Part of a small language model's weights.
Architecture: rotary positions, no biases in attention or MLP, untied embeddings, attention and MLP in parallel.
Training: a variant of Adam for these matrices, 590M tokens, 12467 steps.
MLP neurons of a small language model. Each row is named by its layer, matrix (up: input weights; down: output weights) and neuron, and shows model dimensions 32-127. Each number is 200 + 30 x the weight over its row's rms, rounded and kept within 0 to 999.
Before each neuron's rows, "fires on" lists the tokens most often at its 100 highest values on Wikipedia text that the model never trained on; "fires before" lists the tokens most often just after its 100 highest values on Wikipedia text that the model never trained on.

fires on: " ", "y", "t", "\n", "ev", "v"
fires before: "5", "7", "6", "8", "ation", "4"
L11.up694,224,200,232,217,187,165,182,217,218,188,157,219,190,191,233,172,137,222,246,188,269,168,189,196,154,194,180,217,162,209,214,163,243,211,192,189,190,207,151,226,209,226,265,189,175,233,194,137,245,248,194,200,236,191,165,185,185,213,227,206,227,160,180,145,197,205,260,204,211,224,224,123,260,155,224,193,205,199,189,204,243,214,183,185,140,198,189,270,200,201,263,227,185,154,236,181
L11.down694,183,184,176,148,241,213,196,147,277,189,195,187,171,213,185,255,193,191,194,216,240,239,247,239,211,180,149,157,202,190,187,166,188,161,183,233,221,190,191,165,210,181,238,234,250,150,216,230,200,212,177,206,211,166,182,177,153,196,157,221,215,188,209,215,197,145,179,180,233,163,203,213,175,204,175,227,144,252,147,216,183,230,210,213,213,175,191,130,210,184,210,199,148,161,204,170

fires on: "\n", "===", "=", "==", " ==="
fires before: "\n", "-", "====", ","
L2.up1241,228,177,188,194,217,214,219,250,222,134,181,172,163,178,184,173,182,164,231,188,203,123,194,159,181,209,175,187,231,165,190,172,135,213,200,154,143,200,195,231,239,191,193,219,135,200,244,109,182,216,150,196,218,208,243,241,161,258,188,232,192,212,221,152,168,169,201,224,192,212,251,222,202,192,172,193,221,188,199,211,177,192,197,192,248,192,250,175,209,225,201,236,230,263,264,200
L2.down1241,163,214,233,194,225,163,217,176,198,191,215,244,185,225,199,193,182,237,155,187,175,221,240,236,238,182,197,215,190,157,238,249,246,162,202,218,255,212,194,145,162,218,252,204,196,188,189,243,197,167,212,199,203,197,146,194,183,161,178,183,189,168,160,229,218,194,192,208,183,216,225,190,199,264,190,207,203,225,241,211,194,213,207,194,156,186,139,215,168,133,207,175,175,137,154,215

fires on: " ==", "=="
fires before: "\n"
L6.up522,172,167,193,227,223,179,243,253,202,205,185,247,215,185,219,203,179,217,208,177,222,234,209,228,204,222,173,207,255,224,200,108,204,198,196,171,221,208,192,152,168,210,261,188,209,197,179,227,227,187,212,181,204,183,211,227,186,214,221,197,223,157,151,205,182,238,200,180,166,138,216,221,221,206,165,209,227,215,210,234,180,166,195,184,248,163,229,225,236,142,202,199,223,188,231,196
L6.down522,268,211,188,164,211,196,205,207,170,169,183,202,207,191,153,203,215,201,241,204,195,201,174,212,222,221,209,170,182,232,221,221,212,218,235,190,210,202,167,205,215,182,166,189,189,163,160,201,169,211,203,220,201,212,201,197,180,228,211,184,237,214,219,206,225,219,209,168,238,183,184,167,183,221,214,208,205,220,201,222,182,193,191,232,190,143,186,180,184,203,255,180,168,208,197,216

fires on: "2", " Michael", "le"
fires before: "0"
L8.up1036,194,195,229,237,174,194,168,218,202,183,212,153,238,232,240,166,153,203,194,235,224,181,188,227,143,234,183,203,177,200,191,182,194,202,194,180,235,224,208,183,244,159,263,196,162,167,263,263,181,191,179,192,207,200,141,219,185,198,193,237,218,220,208,221,213,199,177,233,207,163,203,171,223,251,181,177,235,143,180,255,224,233,202,178,154,232,226,183,225,155,201,200,183,192,230,197
L8.down1036,229,209,198,194,255,165,237,158,202,212,144,183,222,188,242,191,233,197,233,169,179,209,208,149,187,208,195,183,139,150,199,198,236,211,248,263,166,152,225,227,215,196,169,164,165,214,227,184,225,135,213,152,228,193,190,218,220,174,209,208,181,227,228,224,165,205,292,240,182,215,208,233,132,201,162,187,202,163,205,171,237,190,205,243,183,197,168,174,232,216,236,144,208,208,221,209

fires on: " "
fires before: "1", "2", "3", "6", "5"
L9.up375,142,184,192,202,225,160,226,216,200,195,188,252,242,167,218,227,222,164,214,149,184,245,204,206,194,174,249,220,233,233,217,239,215,241,177,202,182,224,146,165,229,222,227,215,166,251,197,212,176,242,199,179,232,255,125,184,220,226,186,221,211,192,221,191,255,191,231,181,155,174,182,173,197,225,221,203,208,149,207,206,174,223,181,228,169,177,194,225,178,196,192,178,203,203,195,205
L9.down375,151,218,214,168,201,203,198,199,224,159,174,215,225,191,192,161,233,183,238,202,198,214,233,174,172,219,221,180,184,222,250,241,218,213,164,174,189,205,123,227,221,183,201,266,191,210,145,213,154,229,235,264,191,235,176,204,228,227,240,171,233,193,188,166,203,175,163,219,197,225,203,223,241,165,263,195,200,165,176,202,177,162,189,200,128,195,203,189,222,199,165,234,222,233,219,151

fires on: ".", " ==", "=="
fires before: "\n", " The", " In", " He"
L6.up388,200,218,259,212,262,260,192,214,146,197,193,223,188,222,185,213,205,220,198,162,255,180,166,130,156,203,201,167,212,200,148,148,173,181,181,234,184,267,177,196,197,216,232,205,207,179,180,190,247,204,191,173,236,246,186,189,166,210,205,182,214,130,175,191,207,208,193,160,231,177,204,228,223,232,180,236,251,148,192,217,152,199,179,166,207,182,126,220,208,196,214,190,223,169,230,201
L6.down388,188,230,171,238,207,227,231,174,175,187,206,248,231,210,183,192,187,187,198,153,195,180,232,232,142,207,199,149,250,213,189,168,264,209,137,206,246,213,216,181,155,188,178,155,219,232,207,209,196,195,210,224,197,177,217,214,163,256,198,192,269,182,222,217,182,202,195,127,186,177,244,211,206,187,165,269,214,172,164,234,150,224,205,178,220,160,146,210,193,211,194,216,179,197,224,178

fires on: "1", "8", "7", "0", "2", "5"
fires before: "0", "7", "1", "3", "9"
L12.up1227,229,184,218,203,173,195,192,275,207,234,150,151,220,227,229,183,171,183,166,174,171,151,184,149,185,240,216,204,226,180,214,104,163,199,190,204,272,151,215,210,192,203,157,251,209,164,181,138,236,208,180,252,193,200,207,198,160,237,194,185,192,217,167,167,203,167,175,145,197,128,248,162,209,191,194,227,189,145,229,195,148,206,178,241,216,211,199,208,219,228,171,203,196,192,217,184
L12.down1227,195,203,142,207,216,181,173,153,163,156,267,200,206,229,171,165,206,224,239,211,242,228,168,195,230,169,215,226,193,175,195,224,199,197,189,233,143,225,216,182,171,177,191,214,186,215,264,214,178,227,262,172,224,174,221,194,246,217,182,203,245,108,231,195,185,226,251,206,208,264,169,219,220,228,216,171,227,197,229,231,189,193,202,198,197,186,197,126,225,236,227,202,200,224,173,220

fires on: "1", "2"
fires before: "9", "0", " "
L6.up160,208,176,212,198,198,228,198,195,203,173,186,204,199,170,193,227,194,228,156,212,206,200,257,252,223,174,193,166,190,226,166,212,213,210,169,131,178,216,195,228,230,210,175,181,187,206,201,178,202,202,173,197,199,217,151,228,182,201,183,206,294,148,170,209,235,219,176,151,196,150,215,142,253,168,219,214,275,192,193,228,153,195,192,212,181,167,215,214,212,232,181,158,212,163,233,169
L6.down160,207,193,206,233,162,160,187,158,186,182,171,167,229,109,199,184,141,194,216,222,158,229,257,194,212,216,206,226,193,158,246,179,237,208,174,184,206,164,184,230,202,158,138,203,182,218,190,220,202,189,177,217,168,213,228,200,200,196,246,216,268,209,153,270,279,243,217,119,168,213,246,198,186,220,140,202,190,174,251,162,249,153,176,179,200,149,161,178,229,166,191,173,253,231,203,270

fires on: "1", "2", "4", "6", "9"
fires before: "1", "6", "2", "5", "0"
L12.up118,215,227,236,188,154,228,207,194,235,176,211,221,184,148,210,186,200,226,164,188,180,162,250,202,191,169,193,182,231,213,230,146,146,256,190,225,163,200,176,220,196,242,154,184,217,282,214,235,183,185,152,155,214,204,203,258,200,217,190,174,240,196,201,150,213,171,194,265,192,200,218,197,181,245,214,210,160,190,212,185,173,218,190,206,220,196,164,214,170,215,245,190,196,226,147,224
L12.down118,239,163,168,231,228,216,233,178,229,177,187,217,177,185,189,171,175,179,218,169,187,206,198,182,162,213,265,162,239,204,208,163,306,190,185,180,251,209,244,177,261,169,177,157,216,195,144,204,214,222,226,222,207,235,227,206,184,224,229,244,213,213,205,194,207,153,141,239,140,207,124,212,192,165,231,235,204,211,207,205,200,224,216,202,236,179,208,197,254,180,155,166,170,213,198,177

fires on: " |", "2", ")", ".", "|---|---|---|", "5"
fires before: "\n", " |", "0", ";"
L12.up335,211,231,305,194,179,227,270,297,174,244,202,177,208,256,191,208,156,166,126,153,179,202,194,185,176,140,204,211,217,137,179,157,203,239,199,265,216,156,206,209,199,174,214,201,171,227,226,172,145,211,206,209,230,194,176,227,133,262,237,185,170,225,176,172,201,217,215,189,197,160,219,172,194,251,166,225,189,173,188,177,232,238,210,191,245,170,170,213,230,199,200,181,157,139,178,157
L12.down335,187,244,183,162,172,124,226,198,192,220,213,171,182,196,229,169,181,211,187,225,233,207,232,216,223,210,150,188,186,187,202,218,237,175,188,131,220,253,195,211,194,234,228,240,181,176,228,195,224,200,204,169,197,225,194,195,240,175,217,169,155,141,228,179,195,177,163,166,175,227,226,170,215,153,220,167,186,143,277,219,222,204,196,250,153,233,256,243,200,220,202,205,205,207,192,190

fires on: "′", " ", "°", ",", "."
fires before: "3", "0", "2", "5", "4", "1"
L11.up70,190,164,209,141,180,192,185,189,219,272,185,242,187,152,234,154,257,219,189,224,231,200,235,177,199,210,124,191,150,192,273,215,219,284,229,190,220,207,214,205,229,242,165,167,149,222,177,172,188,175,201,219,196,228,227,191,154,233,195,215,238,216,161,187,171,183,197,240,191,171,260,256,190,198,199,217,214,184,148,209,182,175,181,226,183,135,184,157,167,143,160,194,202,193,264,163
L11.down70,167,194,259,189,195,259,176,239,195,204,166,184,140,185,178,171,213,176,234,245,196,222,210,182,223,239,212,194,181,215,159,218,253,213,174,223,199,183,237,266,190,191,200,66,221,177,170,231,172,248,185,234,216,183,185,239,178,258,230,244,222,236,153,260,133,164,202,200,166,179,191,206,216,185,221,231,216,167,196,205,240,170,211,202,211,185,185,260,172,173,186,173,183,178,216,216

fires on: " ", "7", "5", ","
fires before: "1", "2", "8", "6", "4"
L9.up340,216,170,233,219,266,195,240,150,167,178,205,260,208,181,213,196,154,227,175,197,227,245,220,195,178,210,243,184,205,219,143,240,191,246,182,180,221,242,197,207,181,208,203,220,183,240,219,212,189,233,185,176,208,234,230,194,184,203,178,214,202,212,156,200,171,197,186,212,265,161,154,231,200,143,206,213,197,195,179,220,205,170,232,165,203,171,223,246,204,198,220,173,214,170,206,204
L9.down340,163,242,230,182,209,201,204,218,179,177,184,198,253,194,199,177,210,195,209,211,200,196,233,178,209,198,194,224,197,211,232,269,211,171,223,200,158,188,178,196,175,142,219,186,185,185,212,181,178,174,203,255,220,164,253,202,254,217,185,171,208,182,204,187,151,214,170,197,197,222,233,204,231,221,237,203,183,206,258,244,216,171,241,183,232,224,211,200,225,198,174,195,209,186,216,169

fires on: ";", "==", " ==", ".", " under"
fires before: "\n", " the", " he"
L6.up185,157,154,181,188,232,200,196,185,165,243,217,187,221,211,157,201,215,187,163,166,253,155,152,199,159,212,181,149,195,208,211,204,200,247,178,192,240,203,217,209,231,204,204,189,159,172,213,196,201,161,119,209,214,224,227,216,186,228,184,234,219,124,163,188,188,210,243,226,164,165,228,158,216,184,210,230,305,185,178,208,183,181,186,138,192,212,167,244,194,204,183,234,204,145,224,119
L6.down185,238,197,218,194,198,223,219,179,212,227,202,183,191,225,222,172,215,224,224,157,207,202,230,189,145,214,180,197,228,235,198,197,229,153,177,181,212,211,214,186,140,181,175,144,228,201,186,183,198,160,251,213,160,219,164,205,194,241,170,246,185,159,200,272,177,234,253,222,178,194,175,179,211,212,183,224,218,188,179,227,157,207,207,229,193,225,185,244,208,224,153,214,158,151,211,210

fires on: ",", ".", "2", "1", "–", "4"
fires before: "0", "4", "2", "8", "5"
L11.up542,160,166,210,212,161,188,252,208,159,215,207,178,219,172,196,139,197,221,178,221,251,144,157,209,184,219,228,196,210,167,206,195,206,207,215,159,174,218,160,198,215,204,195,273,199,235,205,207,192,209,207,192,230,165,207,209,169,233,200,196,245,176,223,188,193,186,279,163,223,200,244,201,249,189,158,160,246,173,189,204,208,201,183,222,151,202,213,196,241,247,189,202,220,210,226,168
L11.down542,191,180,181,197,166,200,169,195,147,221,162,168,138,194,238,227,205,166,193,201,192,160,213,205,203,145,137,193,193,205,207,187,273,185,210,165,255,217,212,220,203,161,204,180,227,191,232,183,180,208,219,203,182,173,223,271,209,208,206,206,170,197,223,225,204,164,201,194,237,254,190,137,158,207,176,182,221,96,180,182,229,194,197,158,179,182,254,201,168,209,141,229,239,216,196,191

fires on: "2", "0", "3", "4", "1", "5"
fires before: "–", "-", "th", "0"
L11.up546,256,156,230,205,222,205,197,217,189,218,188,203,193,206,173,209,125,248,222,236,166,219,180,167,180,165,220,224,188,192,193,211,227,151,228,193,239,166,184,192,298,178,204,222,216,193,223,156,146,226,201,163,258,161,188,219,197,200,264,144,201,199,223,206,205,175,178,211,232,195,263,208,212,188,211,192,205,189,164,218,176,158,166,230,156,160,207,205,179,164,248,159,199,126,204,205
L11.down546,185,234,183,231,124,226,230,166,204,193,233,174,234,191,250,225,206,191,219,164,199,207,277,231,224,184,207,162,145,129,167,171,225,224,175,200,177,268,205,211,150,170,218,192,177,181,212,221,244,175,206,211,172,180,196,214,231,244,238,197,160,213,183,230,233,204,199,200,211,193,169,177,172,193,145,232,185,191,220,218,234,181,188,203,206,206,188,202,181,195,166,185,207,214,240,193

fires on: " ", "2", "1", "5", "\n"
fires before: "3", "4", "2"
L12.up738,235,202,244,214,188,212,249,185,209,206,176,244,226,145,218,226,120,224,178,147,206,191,238,231,152,161,168,168,178,193,161,220,221,149,224,177,187,207,176,181,202,187,194,211,195,220,226,209,201,228,267,206,133,169,185,223,217,169,73,148,228,213,218,175,190,175,199,214,181,235,233,231,207,166,194,179,235,214,211,223,177,197,216,138,171,190,163,234,234,190,210,209,168,241,249,238
L12.down738,164,192,210,188,194,252,216,196,219,201,223,245,181,136,230,199,207,177,208,126,178,163,175,196,219,201,120,209,180,197,243,190,202,233,172,142,171,198,236,167,197,221,233,195,245,190,209,208,193,164,174,228,117,242,212,205,217,219,174,165,183,248,202,184,202,134,220,225,183,154,241,197,210,214,150,210,240,209,170,191,231,171,229,203,178,140,178,238,179,180,160,252,176,188,229,246

fires on: "9", " ", ":"
fires before: "5", "4", "6", "3", "7"
L11.up144,229,189,211,202,164,181,266,204,222,217,209,150,217,175,221,151,191,202,183,173,267,194,237,204,196,217,266,247,226,161,169,180,196,252,218,202,206,215,185,230,214,189,264,210,134,237,182,193,189,218,252,200,210,268,229,191,219,194,188,173,238,143,208,218,215,229,195,197,199,206,207,187,231,147,243,240,240,218,154,258,139,194,196,194,215,176,187,160,207,240,213,216,208,243,237,264
L11.down144,188,174,156,160,230,232,222,206,210,175,222,183,226,186,186,236,182,214,265,185,187,170,202,230,205,181,181,230,238,210,211,214,224,175,164,193,149,214,214,180,245,127,198,215,207,191,237,198,170,161,183,222,172,139,261,228,223,236,155,223,200,194,196,167,218,203,193,210,216,225,185,178,201,227,195,228,257,212,232,263,211,164,207,198,207,182,192,183,279,258,187,228,179,206,200,209

fires on: "\n", "9", "al", "ub"
fires before: "\n", "7"
L6.up1033,226,176,206,193,201,242,238,242,242,184,219,199,170,196,164,171,185,208,188,160,240,175,173,187,203,230,210,178,204,223,163,191,222,217,214,162,171,177,182,129,179,194,196,253,232,190,229,250,128,177,211,161,264,166,127,186,129,232,234,201,163,192,168,191,170,206,232,178,169,218,163,204,230,135,200,243,223,194,208,150,171,158,160,153,189,188,196,217,154,188,172,209,212,208,176,224
L6.down1033,246,147,210,160,244,169,181,216,193,206,179,197,275,218,174,177,210,189,224,199,251,184,210,235,211,164,298,236,209,200,175,184,207,205,206,209,208,184,165,173,176,195,181,256,170,198,219,184,194,201,197,196,217,204,237,230,237,206,189,250,206,191,223,189,158,211,227,209,155,196,162,193,188,186,223,240,234,245,253,185,186,198,189,218,259,190,194,190,223,185,202,207,220,188,175,234

fires on: "\n", " \""
fires before: "|", "\n"
L11.up43,190,119,225,145,216,187,249,215,205,193,197,202,207,189,207,151,179,185,171,186,245,177,231,212,224,208,196,175,227,211,160,202,154,199,210,204,175,200,198,186,177,200,235,173,238,231,141,231,184,222,237,249,220,191,168,161,229,195,135,185,264,183,225,158,220,221,196,232,158,159,173,168,196,186,233,191,215,211,210,261,160,201,196,171,219,105,192,197,225,218,194,212,182,247,232,251
L11.down43,200,137,207,170,184,205,194,194,174,189,189,185,231,195,206,203,219,202,167,173,169,193,194,223,186,187,249,228,248,176,219,218,211,258,210,235,184,207,179,207,214,191,193,242,211,175,179,214,193,200,211,203,218,185,184,245,207,220,213,223,221,190,215,188,205,242,217,200,180,153,225,203,176,210,200,203,213,205,234,189,206,218,184,197,205,192,188,217,170,195,241,146,195,174,204,197

fires on: " ", "1", "\n", "–", "ya"
fires before: "4", "5", ":", "8", "3", "ger"
L11.up152,197,168,236,268,229,162,215,192,167,193,163,134,228,205,194,209,209,153,196,210,205,166,250,198,223,239,202,182,207,237,227,202,165,201,203,189,197,157,156,213,133,200,274,254,181,220,221,249,209,192,232,206,214,223,179,237,230,198,127,169,198,226,200,171,273,209,240,210,205,212,230,214,211,188,247,197,256,215,141,224,217,224,200,235,173,185,163,230,226,232,245,236,218,226,205,181
L11.down152,145,251,167,134,183,170,158,222,202,191,163,131,216,223,173,197,230,202,236,171,156,172,237,184,162,187,193,139,198,156,230,154,221,225,246,176,213,194,212,220,174,220,187,144,235,216,217,198,209,151,173,218,211,171,190,151,199,213,223,189,171,189,173,249,173,188,207,183,240,247,207,190,183,182,133,209,225,202,178,197,223,185,180,179,134,216,196,187,213,198,204,228,148,152,238,169

fires on: " ==", "==", "\n"
fires before: "\n"
L6.up431,209,249,198,206,260,205,278,217,164,188,203,253,225,185,193,196,157,224,226,185,239,183,213,181,202,204,171,164,234,248,240,196,158,241,188,181,212,194,175,188,164,199,177,209,223,190,191,229,268,173,217,198,203,165,199,207,215,180,212,194,184,151,158,192,196,188,196,220,224,165,251,213,213,220,192,254,241,216,139,114,172,178,183,116,214,215,164,279,160,261,228,234,215,225,246,159
L6.down431,207,177,222,215,224,173,168,186,248,167,174,199,173,174,151,223,228,200,150,160,199,211,228,194,226,186,181,208,190,166,179,159,250,181,220,244,208,177,200,206,218,218,190,207,183,174,256,205,193,186,204,180,211,233,218,261,166,221,192,212,166,199,234,180,155,198,220,204,165,215,175,196,185,244,169,207,226,188,178,213,171,170,175,209,215,203,245,166,214,156,156,209,207,204,199,210

fires on: "\n", "e", "===", " ==="
fires before: "\n", "-", "The"
L11.up320,212,163,203,145,245,229,179,147,192,244,201,206,177,156,192,226,221,218,175,173,211,168,195,192,181,178,160,257,244,156,192,192,215,262,198,187,238,165,167,225,207,232,199,248,212,247,249,228,156,184,194,140,230,200,158,221,196,260,212,206,185,198,183,192,186,194,259,160,194,184,178,177,193,180,206,195,246,227,227,191,186,229,255,221,242,224,235,260,181,195,198,180,139,209,227,223
L11.down320,224,219,158,177,200,121,206,245,149,236,180,258,170,161,177,172,160,185,184,162,230,189,173,224,198,185,186,166,141,215,194,194,220,206,213,241,173,196,214,157,191,171,161,214,185,213,137,239,210,181,186,186,210,166,190,175,219,197,191,250,188,221,174,219,186,189,211,217,162,236,139,265,169,179,226,207,133,182,196,210,208,217,218,144,202,165,232,237,173,216,202,183,212,196,219,192

fires on: "2", " was"
fires before: "0"
L12.up401,188,123,204,243,228,204,199,243,192,218,182,145,228,222,215,205,156,203,178,204,173,208,150,201,186,193,195,246,183,165,201,158,204,230,174,248,206,223,210,186,261,211,199,182,144,201,205,261,226,229,181,160,157,202,121,197,218,213,216,135,202,220,203,145,196,267,246,183,167,166,165,188,181,201,173,149,277,193,226,194,184,190,178,141,238,201,177,207,178,173,214,195,171,196,188,182
L12.down401,214,221,205,169,189,188,150,202,249,135,193,241,157,217,261,177,238,173,269,184,199,245,244,179,185,214,192,131,165,173,196,266,248,201,179,167,207,171,188,150,128,240,202,212,214,181,219,198,234,197,177,240,205,145,227,213,228,163,192,191,197,187,228,174,162,179,162,194,237,192,221,218,206,255,194,190,179,217,183,200,255,190,248,174,194,133,170,208,240,189,165,216,181,183,204,215

fires on: "==", ".", " life", " ==", " for"
fires before: "\n"
L6.up311,161,104,253,232,215,187,230,298,267,217,155,236,183,205,213,207,225,175,194,160,209,225,188,211,157,192,206,216,230,203,184,141,170,216,184,191,167,252,157,188,196,203,213,196,204,226,255,188,180,189,139,170,200,215,230,246,188,219,232,164,239,154,163,201,214,163,248,211,191,186,199,189,248,212,167,252,232,197,143,158,208,221,145,138,233,198,209,215,225,217,188,192,192,173,208,216
L6.down311,211,251,189,220,166,205,245,175,187,191,243,212,233,195,182,193,226,199,192,176,136,206,234,189,180,176,154,188,232,187,201,160,218,184,153,180,259,205,180,214,157,211,204,187,201,252,237,212,251,245,186,213,256,189,230,187,170,223,154,199,173,231,181,195,228,156,190,248,167,207,210,197,237,173,178,189,191,162,203,210,216,194,173,230,172,210,215,192,199,189,245,183,217,163,170,167

fires on: ".", "3", "1", " +", "2", "5"
fires before: "4", "8", "0", "2", "6", "5"
L11.up319,203,207,162,179,160,179,208,289,167,198,188,173,239,217,190,183,192,185,174,202,258,112,174,183,185,192,195,149,207,209,204,166,155,250,213,189,175,202,215,204,209,183,178,235,164,202,143,218,160,204,195,256,221,245,197,181,202,218,192,231,239,142,215,168,197,184,228,200,165,237,211,201,242,149,184,221,229,206,174,189,217,228,179,182,169,208,195,172,217,180,192,237,205,212,203,179
L11.down319,224,183,176,189,175,182,190,177,210,172,226,157,162,160,186,204,239,196,225,235,194,231,241,200,263,235,195,190,249,203,176,238,220,221,197,213,237,215,212,141,183,299,180,188,189,188,132,220,184,175,213,181,210,166,223,197,197,189,239,179,200,215,183,274,180,217,187,148,204,172,233,205,159,229,208,171,210,212,211,224,193,158,194,233,169,150,164,205,206,275,206,196,227,186,186,217

fires on: "1", "s"
fires before: "9"
L11.up939,180,172,222,211,161,176,213,184,198,231,154,197,193,192,210,208,175,215,166,175,235,202,223,202,208,165,137,219,227,214,254,166,205,193,196,209,229,235,186,151,251,229,192,207,230,160,205,269,176,159,216,209,215,224,214,184,152,197,206,185,264,230,167,153,232,211,172,213,207,184,205,169,227,180,202,212,213,163,213,163,177,216,146,258,283,154,153,214,141,146,134,182,189,148,231,208
L11.down939,204,202,221,227,187,206,183,149,171,180,244,175,203,254,211,198,188,200,165,210,221,170,198,175,228,180,292,244,195,162,163,199,192,212,134,214,232,222,194,194,170,225,264,220,176,191,180,227,184,219,196,176,188,244,205,235,260,175,208,225,123,145,223,218,156,210,207,197,183,185,265,210,239,196,184,203,191,222,197,217,200,201,175,178,176,148,221,281,180,207,277,266,234,216,190,203

fires on: "1", "2", "s"
fires before: "9", "0", "8"
L11.up1040,130,172,178,254,227,156,189,241,154,212,201,140,228,217,195,228,195,242,204,195,149,202,236,207,188,231,193,238,194,179,199,142,214,201,229,229,192,194,205,180,193,250,200,244,222,192,163,194,165,202,187,194,188,181,190,285,211,253,235,184,251,257,217,184,206,122,179,175,228,191,211,199,199,157,156,181,224,181,189,181,172,207,221,227,245,212,194,189,195,176,235,150,184,221,213,185
L11.down1040,162,224,197,228,168,209,255,200,210,155,249,190,177,208,205,217,193,236,213,163,230,219,220,143,205,165,230,187,203,169,201,229,183,191,176,183,246,228,210,191,257,191,176,204,181,187,216,211,254,176,224,155,186,216,193,234,185,189,194,228,176,209,207,244,261,220,194,219,210,136,178,183,203,175,212,232,177,162,151,182,220,192,189,185,143,164,199,257,188,223,240,161,197,211,197,212

fires on: " ", "9", "s", "0", "lé", "ph"
fires before: "1", "2", "an"
L9.up1053,177,207,180,211,234,194,245,186,212,183,230,252,197,200,179,204,199,240,216,155,234,223,184,235,151,210,210,205,198,205,202,159,224,227,185,161,217,213,162,193,243,217,219,212,163,189,189,236,260,220,180,151,173,236,186,197,178,237,157,156,207,184,220,190,207,240,205,180,198,155,158,106,184,181,204,217,216,193,196,184,186,183,207,219,130,203,212,227,223,180,277,215,192,210,197,183
L9.down1053,159,174,206,229,291,162,233,220,157,192,232,196,189,196,230,227,184,152,188,192,234,151,234,209,233,201,200,179,178,219,183,222,209,228,135,211,220,205,178,243,250,192,179,199,190,209,180,202,185,179,174,226,134,247,176,240,185,229,185,164,218,172,212,204,220,190,198,166,218,220,233,235,198,164,221,213,186,189,211,208,230,167,257,149,187,176,190,200,217,174,198,187,209,172,237,189

fires on: "2"
fires before: "0"
L12.up511,215,153,212,173,227,200,254,207,218,159,199,247,246,206,165,224,226,266,220,206,153,272,240,294,157,192,160,196,189,187,193,198,241,256,247,177,252,213,194,181,252,158,223,202,173,213,202,238,127,199,158,173,210,256,174,222,178,266,217,248,227,170,212,163,156,218,218,147,128,170,231,234,259,191,154,201,230,211,210,191,164,247,202,199,194,188,221,175,262,201,160,231,170,236,240,176
L12.down511,201,203,188,225,178,226,136,261,181,236,175,161,218,183,198,182,210,178,252,182,220,232,213,197,237,160,226,161,177,220,206,184,194,186,169,204,175,156,205,221,133,195,193,182,176,195,223,165,194,248,163,178,217,164,244,225,165,184,222,187,159,176,146,223,219,181,201,201,222,234,209,216,163,195,160,161,166,227,191,176,210,191,241,245,176,229,206,183,239,192,195,202,175,168,180,202